From a checkpoint of a small transformer trained on Wikipedia.
Size: width 384, 6 heads of 64, 24M parameters.
Training: a variant of Adam for these matrices, 408M tokens, 12449 steps.
MLP neurons of a small language model. Each row is named by its layer, matrix (gate and up: input weights) and neuron, and shows model dimensions 32-127. Each number is 128 + 32 x the weight over its row's rms, rounded and kept within 0 to 255. Numbers have three digits each. A neuron's up and down rows have the sign that makes its largest values positive.
A block is one neuron, or neurons of one layer that tend to fire together. After each block is what it responds to, as a language model described it from the Wikipedia text at the highest values.

L7.gate268:088101097205092104096116077051095135139128099124109146099184128080180173143162160168208080140148145116170141137111172136115115111111149057090117154134157135144136110070149107136119130081106116082106146125126102141061112149142155111144116105147106091138110110109120113107145131153054162108
L7.up268:129085114110172124153073098073117075190117087133161164150066152115151140154182176152108117108117106162098085110080134158137111115086168141119139131151114152091177147092124120123159171111118070082102116128119171145121174184148102156187074117132135069138099160119149137152151093127097134139
L7.gate538:079075071129118187112132123098113104157187149066096128130175225151130109173173085118114158094067154133203114120137150126134153105142150145089119113199080085084165152162150109126159132104193169079166122127122119088127180112119150138059117090162141159136145120087051082187106108122086100132
L7.up538:129145115131164152125126130124083139158150087141107091182105180110149141146160123133070120155102125139137191097069144097100058099057129077105071139159184148123120125097162147175107162153135159128132135133125129104085158101098154118134099113099139112117119182112156067071158191133099100141
L7.gate598:117114092185107145153107185146130116151183173124146138102116196119145167157131102125124145123042137169105155089126114068158154123136142097136123060121136114143170109140121105115165093083084155172121088116139155099129139128113111129076120071171120144085205169143168163114146140166103150091
L7.up598:129106118093154167154166118189146101148047149077120119104140125182209126096112128113109115102116172192154147087141132152056150099123134070115182134157091075168108146131193133120134204122131135169158158115107148135128160128132129114127118098101106099182105099124159088084072135095111142128
L7.gate914:091083088099105134154147091152100053119155117105080128078090165103157161164161121135111134158156144108105105166096155132140083122126155136101171087134166154070122087131091133146103138148061135105163125111082168105109164109142070162121146129111043198160038070108163179140086140120110094143
L7.up914:128077126123228128149120122138079156124065079116114131194155070124128118148147088175135107183106085093159098087145146084106103155132142141119146128109106126136166124104135182130134192109150158092185171173108089104112127112142177144061129118161158160100201144100094099135214116161131077121
Token right before an upcoming verb: infinitive to after able, attempt, or sent to England, and character-name endings in plot summaries, such as Noddy, Harold, Wyatt.

L7.gate349:136164118135141180114140120157116066112109147136124084165095166178131147136106106092143082158073185204178116132084136119117109061087103113080173096140169139164091168134176144153107161181108162102145063092066176119143144108049116166120115157182071143140107194147184156089120127117099118140
L7.up349:097143071093117130140099183132153172143118122128167173151127160127134170155120126059106089133166157093181186115128146123077151128041176176131125080168128082126165108137136101153143125159151135075092118206123092123075092185085157127115123133088123140086160106175155152109134089074099100088
L7.gate749:088099073095082105100146158088070147103140084161132120152138076107130134093150091115164166070134068124098148193161114137055165140116160102102101140119057175202098184144124148117163148109122105077135177151117065087142151142140136131128141153142149104181081070084108132124169083127178173089
L7.up749:105129077123188182106153129072122139135138117159126088115117091105136127138136077103136138155153096161106140117168131111140170125152109152087086090153130149128168061169112112085102147079107168135159128151115099074153132091121122112109109157108132144099072123139102138099097090146145098088
L7.gate762:142129069152132155112169222170128140137124086174107097146114060168142143085077095083084149164129119063076142095127149106083081118165198117148099180148168106096162145153152086131130132191126070051166152114092135153136082149069082116098150132097111092129076098152141134102162106119114108083
L7.up762:101186047091124038093114139162107151129135147109131171088138111151159123116159162180129110083104119119121083068108092180149093141071199134136087088110142137121163131137128152121140131151186111175152127162161108105132126117093129156151161131132125133128138099082155121159103138105174087197
L7.gate790:112124097119096191108164159124142116082141093149123138205153045115104095127151098079164155167103173120108068086173154136104101102142148101140134136132173110102108139206128122103102126164142160127122180099110057088128176105120145161165175169086123115163141096127199085122160067080137129094
L7.up790:158097147088152026079061158131105124157190158204143136163106168100132087160122086094133134110123150121149140159139124154173136080142119136156095161133084139077121126195136106109061120148102177083144164187139121116164155126138083107129155116131136144153115151103154177145154116128175140118
The last token of a clause's subject right before its verb (poem, wall, this, which, that, it), plus modals like would and will.

L3.gate2:119160146101138079097088097105119173200152105059090132147166134135128115113135098162159071115063110136148177091148179135119066103134151137120089181123189110118129143103114119171084079104136118165166068180076174114163157078183111113128148133168087094101091090112120126122175124110086175102
L3.up2:109190105127067111125139148075118139148168101067158170162125103080146104147091104060123153178101121144140116079108156129146123124161137105072136089114100183141155093160092123099103147157114076121127140149061110117106066091171120138137082160173087181108099121173154143160209054107095073151
L3.gate13:191134091141104118112135065133085086116193140100157129113078145090145090108158106118121146154156138130102151149160179132116070115178148140164187150057097142143100136131086119121165102168143109113111102060181160161143057144109146118124117099134152147153099057094068108093111117196178145183
L3.up13:162152123138111146103118100100174132170189130179153118109110131141164129074085194139091126175109132103149150180142168066126148123160117161095124098092170167114085181091084137151072135095108132128123125132136050131157115138107129136086055198113163111119149193124076126126175191144158091200
L3.gate24:187094122195029109146100143087139090179146113125094109091099108091111163108128088110089171159151074063149161088120122090093115062121136118096131141134181083141102092173111094110105141130169102134121116174151116106157102154144092117112153138141136117103082174153137101169205160194065107188
L3.up24:122149189129108117105188142111185094182128166096093160088064164075111174178143136075137142148122109162165104153092176126126132120111119168176129138135123100108067084120094124108121113114138124095086078113109158116175077114216107085111129177191145139064180147146154107133087124075162097092
L3.gate48:125120125079134175086134071171133136117163114139155095160116151118032156124128124105128109117115112163147168146140128091147098127145160130163146149117144119161061099170116134144164123128156150111125094073122072087122137090194114155099128142203150155177176136155131099145132123083180131146
L3.up48:091138114190084128130132162090165140168073129111145173142106080134086057080112057138091099108110153081064090153112128159116143104134179139136084126083117138114118108139140156132127153144116157077114166108105106089133155167121097117085154057165170070122162101108140129145095132129121163167
L3.gate52:096134148168197160132053073100171149142084134144121105168115161121146135115147075085142120135108129181116081104124204132164103149153120141131093116179164105118153120159072107114076111119117190176091106112085121140142153064122154057102063138123109136110116187120075133133105121124081154160
L3.up52:154170219147110130136108181112179135109142101148177105167089091079117143155144095167175105116133099111170165104106121160155185078139097111148108119077122138184106163075071145085100107126105162110149135139195110152062141168132163120089111186134182131070159093112175175127102136169160161156
L3.gate119:176112181170152160121156126088092121121188081048085107207116149140137099127138131107166122102133201167165093124159127084174105120177131142156167147139136086139180115137143169174112129103063183139156091152137155118166095176166099137185139141156104133084143105185131128139113126156141121131
L3.up119:145108100131167164142079115178145079150108090127096093143126115129108124111107169167128089116097085110113112125167084119159115106163152155149155137155158142131134176172124124107127118128175132140136093191144168154089136164162163183102104161109141115102164150086184157173110108121128150145
L3.gate193:177106137130161118118120115149106094206140145145165086158128154136108150127170177095074091075150167170159179121124137156150133157103102111125154113166162137140088150186175151162134145185091137111151155124086107163152121166110119148093110063123166201136140164120116144089160066112109120130
L3.up193:140114127151149175110118139146151160157026164111147131188098115117101101164095125083115116167164130139109150183144159162125143134134101134167137132102133135166156101123106153081150130165079143109065100154140177068105104068180136177136091100128141112090076169080135134072098136054130120188
L3.gate195:067119115174117088118150091044172114143091159091114104128135115060107138106124140108177099207107156188176151132137124121117125094074126102091139181098131175156073171142099115133119093137090107100152130069169104129140163075133123121099086096118090109102154125095077105170128066139102105156
L3.up195:083184128076126137096126125160104103133171088083067074167086159103175131098125106115143079067186176142143118131155117080164163117210180067201138103113090158119081127172149119168104080129128056138169160139170112175117160125077102127120147137109076183177165142158105117117141138126137097144
L3.gate227:136075167155115138125179121130053136146116086181176151151177123150213101111060138105116106122133124153079130123088164093139157136087082159100170170075129086114113125168101121092145125079129186073113100153138120134107093127112139097154157164100171088160070209138127096176114074080138135144
L3.up227:113128109113131171122117107138116075064110112081163095121133155121149174127156079140156148156165162180078069089129128116130143069160188129154130094127215189157159139184145152136184148157174157132144158150133159096154090060130120113150105123163146147098197165096134080120124104112102166102
L3.gate280:184147154143171158109129151150124066103186076123088145108142137080123105148117125132128130109175116202091112124147179089137120137098122149114114112142118076086179115152164089127183070139104120121139123154112147122148109163198110104101108137225179106102163128086133098099136095155098063109
L3.up280:080168129122131123064152083132138132130099098099094099129162094153127168167100119127137155104140116085079143136114111099179183158111075144092084066153135132151095122137119074092088133162126116136096113173141097113122100155135096144121128144152149100092137153187111166164072116178171090121
L3.gate418:139160199143110132148125137099079091153115168094130136190136092091068174121115144134116129150110094150114141085128147119175158144079113088104128131125203119099110183145161168106128123099141082136094133114140096150075078104142150148141067147118147169112114120118118156164155131071144110142
L3.up418:142109166152170117100131147114121100118107166114117112151109121093119051114096200139184153093106103183094150151107140161101164168071137147107107117148145146137098078105136127120168120103110146154099150082112150177123166120110144100118189135107109162073145139132079132191159086064162123119
L3.gate569:160123133124114104134087157177146105140138130111134096150141103165146120129124105097161155067107101110097129139106112113113167140073119156176131083187145197166076163103093067098161183082118105202122118156144104147070140141144126099111167107190140143104131167088147092212134155183154122120
L3.up569:133141136146130156085092058122137087131135163151102100083112198133146132133103185104130189146108100127088148149100181134107181090155138171112164144128149127121156152126100119107156204145068132178136132132227118176078136088180173170150080152194183138119183128162138127148132140183161151122
L3.gate618:075190158179141122174136180132127083164059073099127073146124078092143172111119138157151090127115154196106093114132144135083121107090108112130147067089093150083135165131172116134105108112111108114121165185112097049129071077143092070115150136163078144141077125139089167164154134138101135058
L3.up618:131163143156129086151170145131167192180111156166151077159124093141169146158162117100071168099087171139123128075101155122140175092113177084155113155099139174211149170154125120095169101214162124160132100118084138101157185108136126140145130108085082147093141114074150081119096100101178143101
L3.gate799:114130135098156101107096099132134107087140174156071056133087162123169122096154095124133121135189105155141076153166162112078138177157116128077160161157127181133082072187158146124139121093150081085078058106098196103101161163180116148159168041097127106170124072164121102140123157150173095151
L3.up799:178080139111052106110124182160140120148058140159144173163162063090116080101180063157162123111082180157143117137121126128074179087121158129148112120155074092138093114128127157087113077120123121079094136121187112158152090104175139090132072128171178144108108069139173113079177084175139120105
L3.gate913:160115147146064136094115093169160185114108146219170088103165122123110148100132156079166096152098080124105107088171183148114202163087138122094129148107106148160118148103139151127088149108120140145131080142087103130142121158121081173158095123138114129198156135128100084135113095108083082114
L3.up913:181133187119176110099099095165178127088123092097127107142124173101095179098121094170142148163106167159114156083130095099147111172044135156150109123172149137107144115132111135094216097108077113142114131050098140145177105141197112102116124168164084107114103089113157141126133083125122139104
L3.gate1003:039164104145132129129144120133105116140102126109151155102167073098131066128115148082122082087158083121154149156151193125130130100131155073146077145121126099102079144096111163138167124133126141101080157099120101157099110176164138209145096119125061136134161135146130106111098078124120096170
L3.up1003:176133172169108147107146094192116158109170107151128103149096163124199064131162113161138144152148116167144138055164147086120185115182121167166138136123133154137114115118097113124128129146094190102120144089083086095114135159093175166138123060065162125162150102130138139162070140101106114154
Tokens inside Wikipedia infobox and stat fields, mainly coordinate digits and symbols (47°51′N), plus field-label endings before colons (Genre, style, status).

L3.gate92:168140162106130125081134091146183088153143164078106150194140089140131084159086142096083137161155083112166066170084187132090146092091105125141122145100135139078113097178119172148160113135149120101090107084161089138075152095126099081119142107123116146106098110174073180100153113154080112099
L3.up92:135105146080100078184130089154165116135140115159145106124168141112165103118113048120096143047156133150127191145126158137124119117178138091114125188112111131102102156089131183172135178094117088118099101110100106125113080128144108118168127098096157145124181102081115151148131119120074163154
L3.gate210:096095108095181140183075102139161101186071086104139031182131160109090094105159116165113134134158114119154090145164181163113201073182128127134130143121136147142104091152182135161131104057119124095162176127126137046103169096127151176166119077145150177093116133093088100088147113155108122095
L3.up210:168160109101161197158108120062085086165177126137140166169046125095164184161143158126162072102143096099102159105114110162103074114085130136124089092166168145093094123123095115103163159106134069123165172120166125176085161095115136141156141089111101088123103164085132134111072094184075144166
L3.gate292:104092137140107133107105166135150123136193177112108119116079128078154097176117130125192104094098071157104144185088199084074151123160092113183095136111166160174125115140129067198147079088170144131124127111080072085150175106194111095072086131121101124100114112162101138162081066124145093117
L3.up292:157081124096105102131133109073108173151142089147156127136086104106118146155142097150170205064131097145149078143120096138091187123102167110165164100166093089105135094190138146097109066128125116112147108162119150144151105161190071119161170084170135086087109160129171146167163087128135143111
L3.gate379:168107178127092167107107139159151130111084100149141129137132097146075131175085098125144140163158088108098152124154155131163122135163115168121182140119142074174168161120150087186119155139189089141107097094139096114077127097146198136141168174129115147152132129140136079162107177089154100094
L3.up379:148079106139096190073077162174163153139105115164094156180141102095099209117131117137074144048172131119085161091115102100149139111146146141063134136135143165138162110105089147141169185093099152116101166112117137152095095127074185128142153171079093149110083089149182141125188202105170141162
L3.gate407:125130170141117118178135156093087171126077123125076134187099104120116126084176097135096166088102162167170150184121153135085138108124204107164079148139122104150094122100192124135145145164154176132111150094156144097070185091106123098119167120136137118161053147132068116133161123084130137102
L3.up407:068155094166067068147124108121162165152064185123131134139144140131087105159104114187079150103163113117110176155166132138103054136122099085098125121133113174130199051154079155127133140108083128117126104165170119087111150123134127081157192125137133179107148154086154110160161117139151124150
L3.gate427:084151075086157124156103069172110078149121079076079088126112106169144156152133188136125088142123193114123094121147167137153134082139091112146179118186144085179138137147124090112101135141131148134167122170105115132093119106091175168173128057156132045089106083136157140171148090092115105081
L3.up427:131134109125072174185122066161160149105135065129094173145131114116114160094079171141155145072126102119131079138134112133122110121147133103131126137143183190124109136159117143140083119075131104167181142095143137101085168097093173149180160108062096114100124136121165112071175120032152149135
L3.gate476:092105142119142116163165134092074133167097129090078111114165116150148111130118138103117150063129119194173122192105194084155137123167090139082176148069144157131116119165136161106145106085114104183156113173110130100117140089144132072076053098142125108105089144112118073070173098147135134086
L3.up476:134156137080114150161089169101157070119090097168145112170136107130098101148118154211191101149109142116120051141130092109148103097222126151124108074134162116158135105119139099111172173057091147134094114091137071121098116125104083136150096173146160026119132146129112129088091134107117148150
L3.gate535:070062139102161106073108125113151129169123116108066129125146170147096120107117071133130127107119143137155211129167160128112081126106132112160184154062211106155131057150199143108145152068093144100170162149150128130143111149123087114123100098143167154142133141119113180112102109087146157112
L3.up535:115157153138094078157132137131160118176163146093177112179082102125134071124079129093179145136117135099138097130100172162173158096120130132162140140118107106169124189103151143127165174121130162106098159154151159188119073101168119116116092146079124077055167118081084118129098070078170128092
L3.gate577:132122069116141086064148121113096159161115104069113142096139111106098130109049113169149131161130154126113114096133107117121128134132147174079137136105167087134162138086087088072148158119144080174172151125155087119081090134135069082141098104113135208095161147103140097102070115157122117090
L3.up577:095068143155138126121124150150146109109096157119184128117107133130143184078136060095154129163135141085139141094124119120123153146112123105138181149074171154112157126075106158134173162123105155120127138136124097099140094133071124159141114107100117139134157134079071119146098165105155100113
L3.gate616:133094119153076064074122119091147159112154154119123134189089122115158097158120163153086188145147147137125171116151177152144148105103185126028108089125170162132200105090104142135154118083074109096090116136164162061100138102078103154158076167152075099129115173083138111101140104120113122101
L3.up616:188115147115158136154099147093084154186106182126057194093143117098076102160139089156126114129164119122137161132065110123196125126078125119146193134117158164172129074128159173117075127062117111152135134138138142161140145169140086151133096112149164107151087104134124121106119138149074094146
L3.gate697:122149083159148124104080124095119108088140102119109094149079173143113172132181079138148076086098130103081158069077162102151135091077188169090090126126141142133156165173133132126126111098167128085168132119144056106116117132170070136110093161149179126124072116083081121146143115105122124114
L3.up697:067156136126126092140125157116132095161145130083145065140074090145137193137132135141170135088149148142149108156167110130152117082112125158116157123155095138146142176092190110145133148098130205046169136112141143121139095106104133141141119149129149154134120092097101047130149121133146109132
L3.gate707:089109142153092103122197065114164114156153133087082077116126171128081159146174135101136148185096179186072151150158120192113109087068125104159174085133096125159103129183135139137102131109159140163124123129102168140069103082145087161152164130107164157084141174134184163095145112130054168133
L3.up707:111078154102102144149094117177119190116136111086097174056094056175136098081102101096151146137195130105117145122127141146148111130140142140114140166163187127169149166086191077114094153097154098183089156117128157105156117108095114117178167171167103137118119147104136174138123091158157185140
L3.gate779:114118113121165104078121062079119057193133146095141109185107087107109090156168083099083116070068148125096180091148118171121163120186147149135154120095104153186117171166100136138102117129155162107155102078090164140123123145122083147097157165164140104106155137100142183163112121090127108136
L3.up779:169095116131146153161130077152129174150100136117149135111094159164203164040074126175137177111155148119135126110065116100124111139138166157132099123150087136138146182166128088132188136122138106156104171104079108117085148086103157108165122140120140198167113148107187091131144186102111132149
L3.gate823:134145103177142088105147104095161116084169101108150111152189096076099099165090137133137106142113132163125116090124152132154073057047136146062143209098097162185157118138098145134145090158114159185147140140159167142129119096131088115170100089153091106142130144110178117153140087074103137150
L3.up823:150170147099190112145099091138054171166108104141096168157122137139144080157102175149115107170125163088156098124070103103154121121095140134098101142143170152106114111094181171054108079128153125106111121096131125160127112061156164170106107075134106210099184121168103113117117061148143106094
L3.gate907:111156122183122093126126117177143152110151118107173107113162110152119099150135165134162126134149162141165112124092170171159134115101117126150119145162132143083148102149148122138163099112100078102148135101077118107180103178112142111085062088093138137122148107138107104194132162110170169118
L3.up907:139142098167085095169101133135126127171069175143156162126159099145131141177146175150122124126130166094120088119151147101080109164110066112182164162158106160120166148138138119110091097147147092149133164181095108156118177088091186116140136123069093114111196089141138143153120129094059167061
L3.gate1002:077065154122157065128118126095084163140117117071106125170143101182099140120146122144098109112105173185107103135078154138197183127078131151111106118157127198194108147115162095166164107089123122102095137147119109094164127127116071052109144066146134155153092158125091160181179165106124120147
L3.up1002:139118098099160128090147152182073097121151183109137196159184141138170092112117154131071132131134108168137079096077105132124118135125111071146101153153141185166101169153169142131132091135134136110151112183149156135099173105155123131100165078144209055166080102079114112127094187144103122162
Main verbs and verb endings in narrative prose, often of movement or location (migrated, moved, stayed, fled), plus the to/in right after them (taken to, being in).

L7.gate311:135088138112073062112172130103135143130100171103151111138103203114093168080132118129109099096078174088172142193164101111148117097162117128111169172068081152086088098174097104113129054169190110180108113087161145124153129150086137092142158132137165137127088121193149122150141153121097139153
L7.up311:106098142150115105131156088095097079092134182129100167151123155081156183126091155120095132073154134105111103120080133113169119165170149101158132106077099110154191165113082153161103119157203099126138106147120126121124109131072111140119141147116072094152076120135093086141101083108178128116
L7.gate667:107128135126100146125177165105099109113167133125086110092167073126176097065161143072107156173188160154097113184137157140098068113118113105101143172058150151111067152139155126124054185101133153153132159174127090154140100168137087194182154135113123111134094167144098083095114089088120167074
L7.up667:091167107116141079158137135162144167129102119143142128118120119164129109118104159101175089148091120131105127146158162141155075100106179138121200085126141108149154079144172166150121129194161071159155125127165145140149172183149052114069132108124086131160127127153109095105103166139151114150
L7.gate956:153111104137079137061084129111120068126143164124139155113105098174093103159121164135094063162118142160064185079153115120126103180156133098124123110114145112128137141176105178106075050122114120131130115179100088144125164096059110149155096112143140149134147170147122040166119079143125164176
L7.up956:130134115153097142137136094109082125118142172046123129144071134155175089132092142182100142116154183142126111117103123100186087159064104201142179158165137124138087114190142207052090055127136126128133111095119119156078107098101084148102137147105140148149120176162146124163119110101073179123
L7.gate971:087134095145157140165170165182149135126121139104136107110067126121101136158136083139084127172109122160144171162090112102103097089083121089190125114148166124125081170156087121058137059059158087172152136142127125181167122106171083120168131089091149096115117118073121127184082162077112126126
L7.up971:109091147127107147149174110156101110151088139094042110158099134115110162142129090150168059175130157125160146106135105124107157064147116139150105134139128148103117145143164137130162071150169113096188090118125113194192148152173103109074117125134100164122189148154091108132153157141181127134
Inner digits of multi-digit numbers, mostly the minutes of longitude in coordinates (68°4|0′), also table percentages, years, and scores.

L2.gate165:169086067110159111098091117114148061125151156113114093121125119132172114092141155139168119106104090116142122131181123080115082083081107119108146144113111150074177156170155126153123121143102167032148157123099075104142179131149068133103120069139194105110165135115114126169218142128110159094
L2.up165:168116130169135107110090153105100109148111150122096142134128155144136123080078159152108163098128141123094155080132121138152072112187088143168182084166160021202073154191099143189125128123111177112142123115129130139117115104126150120155126189152121098143101105135132097106170106094076138110
The main verb right after a sentence's subject, often a third-person present-tense ending or auxiliary, e.g. arr-ives, has, moved to.

L3.gate10:087171152092180077128136172173157113126084131105074124103116139100154184129110156120168147130102145184135116141124139111126097160111226103087111118162098121167118147101144148170209149085100096119108119139107129183074167074096173086062165108147078140081165088100128138080123083105160127096
L3.up10:155086151093054186119152125173105094119130055138120114168140140125133103083165124173080108121154101125189173085222108108082119156116113119154101094176119145098138136090115136133139156152096118114151167157132076104167157136142092142166142121094092103110155167103103106148037109131131105112
L3.gate72:113196182159112152104160156136152161176080139175093129118109142138122160107158137129142114147127130109165124136156145119087176069123138192165145136126107119081108047114144139156085155143113215109059099172158118124157136151092135109126125115166085116147098094093080134181163071140090087091
L3.up72:167139183140075160133151120201177100144180119143095139163168186151147199178131156119141158174077127137142139065146106115137159148127117040167186124136116111183156172115087142163158101127113109161116115177150150127096125128140180103134125150157136105131108144169094065114141106086159113174
L3.gate96:101152157110150077133085177171116138121142098066073138171125115183108211156193109116130147105138084173124053172155148125114182138069128131171134056179082160098101127161161123092191100117135154156190160095135139117169125107113124077089066109163162115134111107115066105199150067105166073072
L3.up96:087121084112145092136211174107088146101127135060152110116165113146108168060135152117143154154078087164101128115148143165184143120197113115097140116110072089179161142133180098066129155125112151133075117106087129094109123122145130153170146141145094073103080097111161125070131165058148138105
L3.gate145:124166119114098128137169094146141102099128137061106137137093117138160189137144126138113112137141155186110129106137140082110151129206177165145108151130133166118135111104145084137122149107106126096115094121157093142195129099066170124145162071163069171094114149120171154091152135122097101122
L3.up145:117131144147160174138090160094131121172109113108128094149148127106127144080142147097128166171087165122082076119142165169150113085187128118211170173098166087064086125138150085116095139094086182154155147160090093102142121154121109160120115106168168157124166102099180155147132142192098140162
L3.gate161:157151140159147164144138099132122111121103126099186092124167175098139117165095151142048099135129132087149135130134151127106136134110142128108091124141064139106125118150063096120170217125139075112142132140100159125135177082090137142088117151129111115080138120128093113075118097134122122148
L3.up161:136199146116101113190164107186138166142144180139112073128162128167131090170111162049110116034135088116096138121158161109120082108192157122102059113124063079082098152107144093127133145077113179098129071141115133143110106132094110127149140112168114136098120093089168058131204175084147113093
L3.gate420:068114157088075140145108114194134140113176160138197160129130157112089157084089118134145180115156163136130133093152181148145160100091104175142077177140096189128183146179097124146128126164151131154131051132085116103126129109137172147137113079154111093111143194112107088138187150141095107109
L3.up420:121142140174170062123080165159143161138130114124076215164166157112102120151144111157146126130144157164099162135196115114206124151099133134074116100141119158109171111129128067096110203149137116121105144172163152116145121133142127115154122121203053111117177171089059166187188164153116071131
L3.gate454:144095154132119145110185145199143099139163113109117061189119087163161157081186145068158169190116125121128159171146174086148118111212128173089110085111112108116131113129122096086167093115121159048174127130156169073153106121153136090075119136081122129119153107058140166091088112131151115166
L3.up454:118135107099153167173146158093131093131128202126190134089161069081140126128152112159097124084095104134139109158149112103114129082188157130143154096144146188166184136143111077141122128079128150106143125167240123164117114073108168104067128108097150096120146106132101125165151097083085091149
L3.gate468:124115085150138149077183148156115122158172136110171097156190102104152104146127104149142065134104099185182128118092176060144132190167089169126116119161172114114161148115088086143120151126142116123096172124141125155149193102098144101153133163143163170146111164062167119147093088100082159142
L3.up468:149128186123094153166160189086125145141131125130099081158149137145125166141149126127109138148173131127170074126174089192087159138071167120195149099093045140193105151126204095081146152139071142121102125171086097134101109182085134129125197138168133064059130107102097161134138140139172101151
L3.gate518:122146101109113125081124158114163144146138103191165129128127134142096078114153102103123106131145122171085114137139158109134175121128152175156140145091055133189119133149157121103133200146104183132087078123118149158188136095068117125112128113105090201139072155145082153078095072105162117125
L3.up518:138073113151133117155081149079075108171131088118129127200131122082139129155186113072112068109188095108178167067166127143162093113130115154139137206156155164115152101152108132082217096188104140119168166117177120118095199134167081191105138177128134157119096118151162140180140094105161157063
L3.gate553:108103168160098170136189133096112119094088167096110120193096141132068104139133139160206153182174134095122123091129167077073164091156133159133186156164109095155206141143178130063149123124095127105116096112112150149201168068087149175106137122132115135069090131113152108150126129151160140155
L3.up553:175147131124109155133134139141174096128142126125126144141168091143165144124107179100087125088160139113157104142114137159123104148170117171143157086142074143119143145145131082142163139089168210127102136173087099099152162122142166137188166135128134190139083127094162084149092125046169149121
L3.gate643:085139160092090143124160102099122209092139105108158152145118107132088115157109130066209112165101087145122153102114135130192124160058135150124117135142074090111080119168168172060130139160136147117134101135117089147174122176160079069073178122138188137094151091151139164196125097084146098134
L3.up643:135121087076120088182201166150139139122092067174141095136160104145155163147132190135089146165169071165113125114176144134164089131150090144131180113147099144132163119168125151165098162100098167130110153237145118113127066108167111112129159101139166138119129124108099083105156070094061137090
L3.gate689:139090113119087059106151115129128111111151104075098121126163162099091179122128139063073172162179156128165202147136166138092093077139114140075110083161077162084180170113185126137112114175194147074128134120161043094164154146093063106118182116149105145158157138119105080152084138113159138173
L3.up689:137155128171088180143144080169143122110148188145120107110109106143170165117107135054146153108139161136102108146130108217102177165103101140159093137173097141115156137099106141080136140143104165085123140118064151120147121110072089104117096076124093173091065051099156159102113123145164141123
L3.gate715:151126100140134147104117074128057108116096120137179109055107120141154135122126177191073160125078136193125089153177155123176198117108145136156140104127133120139126174171113151143162160063155126143108096127122085131170174159098086161115143152137115139072137158144074175171191122158132151133
L3.up715:117109154153089117097134088142168148123087173108148137163150109129111172141155103100112154093115144156135076148122156113109131113124137156195070181176124135137157117170130106109147121130130146133102105089140158142145084109113128105155125120199091166111116149137102144071101124128189115124
L3.gate804:122090123156150143119139107101061106127080112150153052138060129126173109154097188181126207121110189119141136148161099212093163122152150148180140072110107067141121122126131124126139105138140074154133134091100124173112072109077126101096138090150176077097132122083114091133163097112202097132
L3.up804:079077132132110125121133124139190152090134118163106146116088179181103107112149166140126088112140144179175138112074165082136136159124147129131088096151121107157138169159154131101165067091099188067105056112114126136167132124094125129065161113139070168174107119156122140142077127116149127078
L3.gate952:124161136157056113067103168100162116106149114092107104143133144152139131125123155079131128098156122120172135135137108146115141161144120139107094197063078152109153145131101133110148188097135111124145125147112083074128147170076090122087128147094116159138069101150097061132156125079133070134
L3.up952:169102147176079079138150115097114190101124092132132141153175156145118185104144170161154152145093143145129070143129112128166144103199166165136176200151105093103155131125152123097120149119192108100158182170134107115101148133141118042160178107190179125084048155188120143127163160146122096171
L3.gate983:149118114149112123194149180086110118157167098135116091067143137107199150182127139079106181133126163139149118180166167137113106112147088103161109161146093167167107146226162106107101138120175198129175189120179172099139080100169105143143125093127194129091133082123137138231149041118117163078
L3.up983:063164112164124110147091071173145154151101079066161111077139099092101188112135164123130076072148115146149147162146164100114147030126130178082116114209102123105166108082140056126101138120126108198125125108198141179104070096090096151136090200133111112129080144123042142078107171122095103152
Relative pronouns that, which and who opening a clause right after a noun or comma, e.g. "contaminants that", "funeral, which", "a stranger who".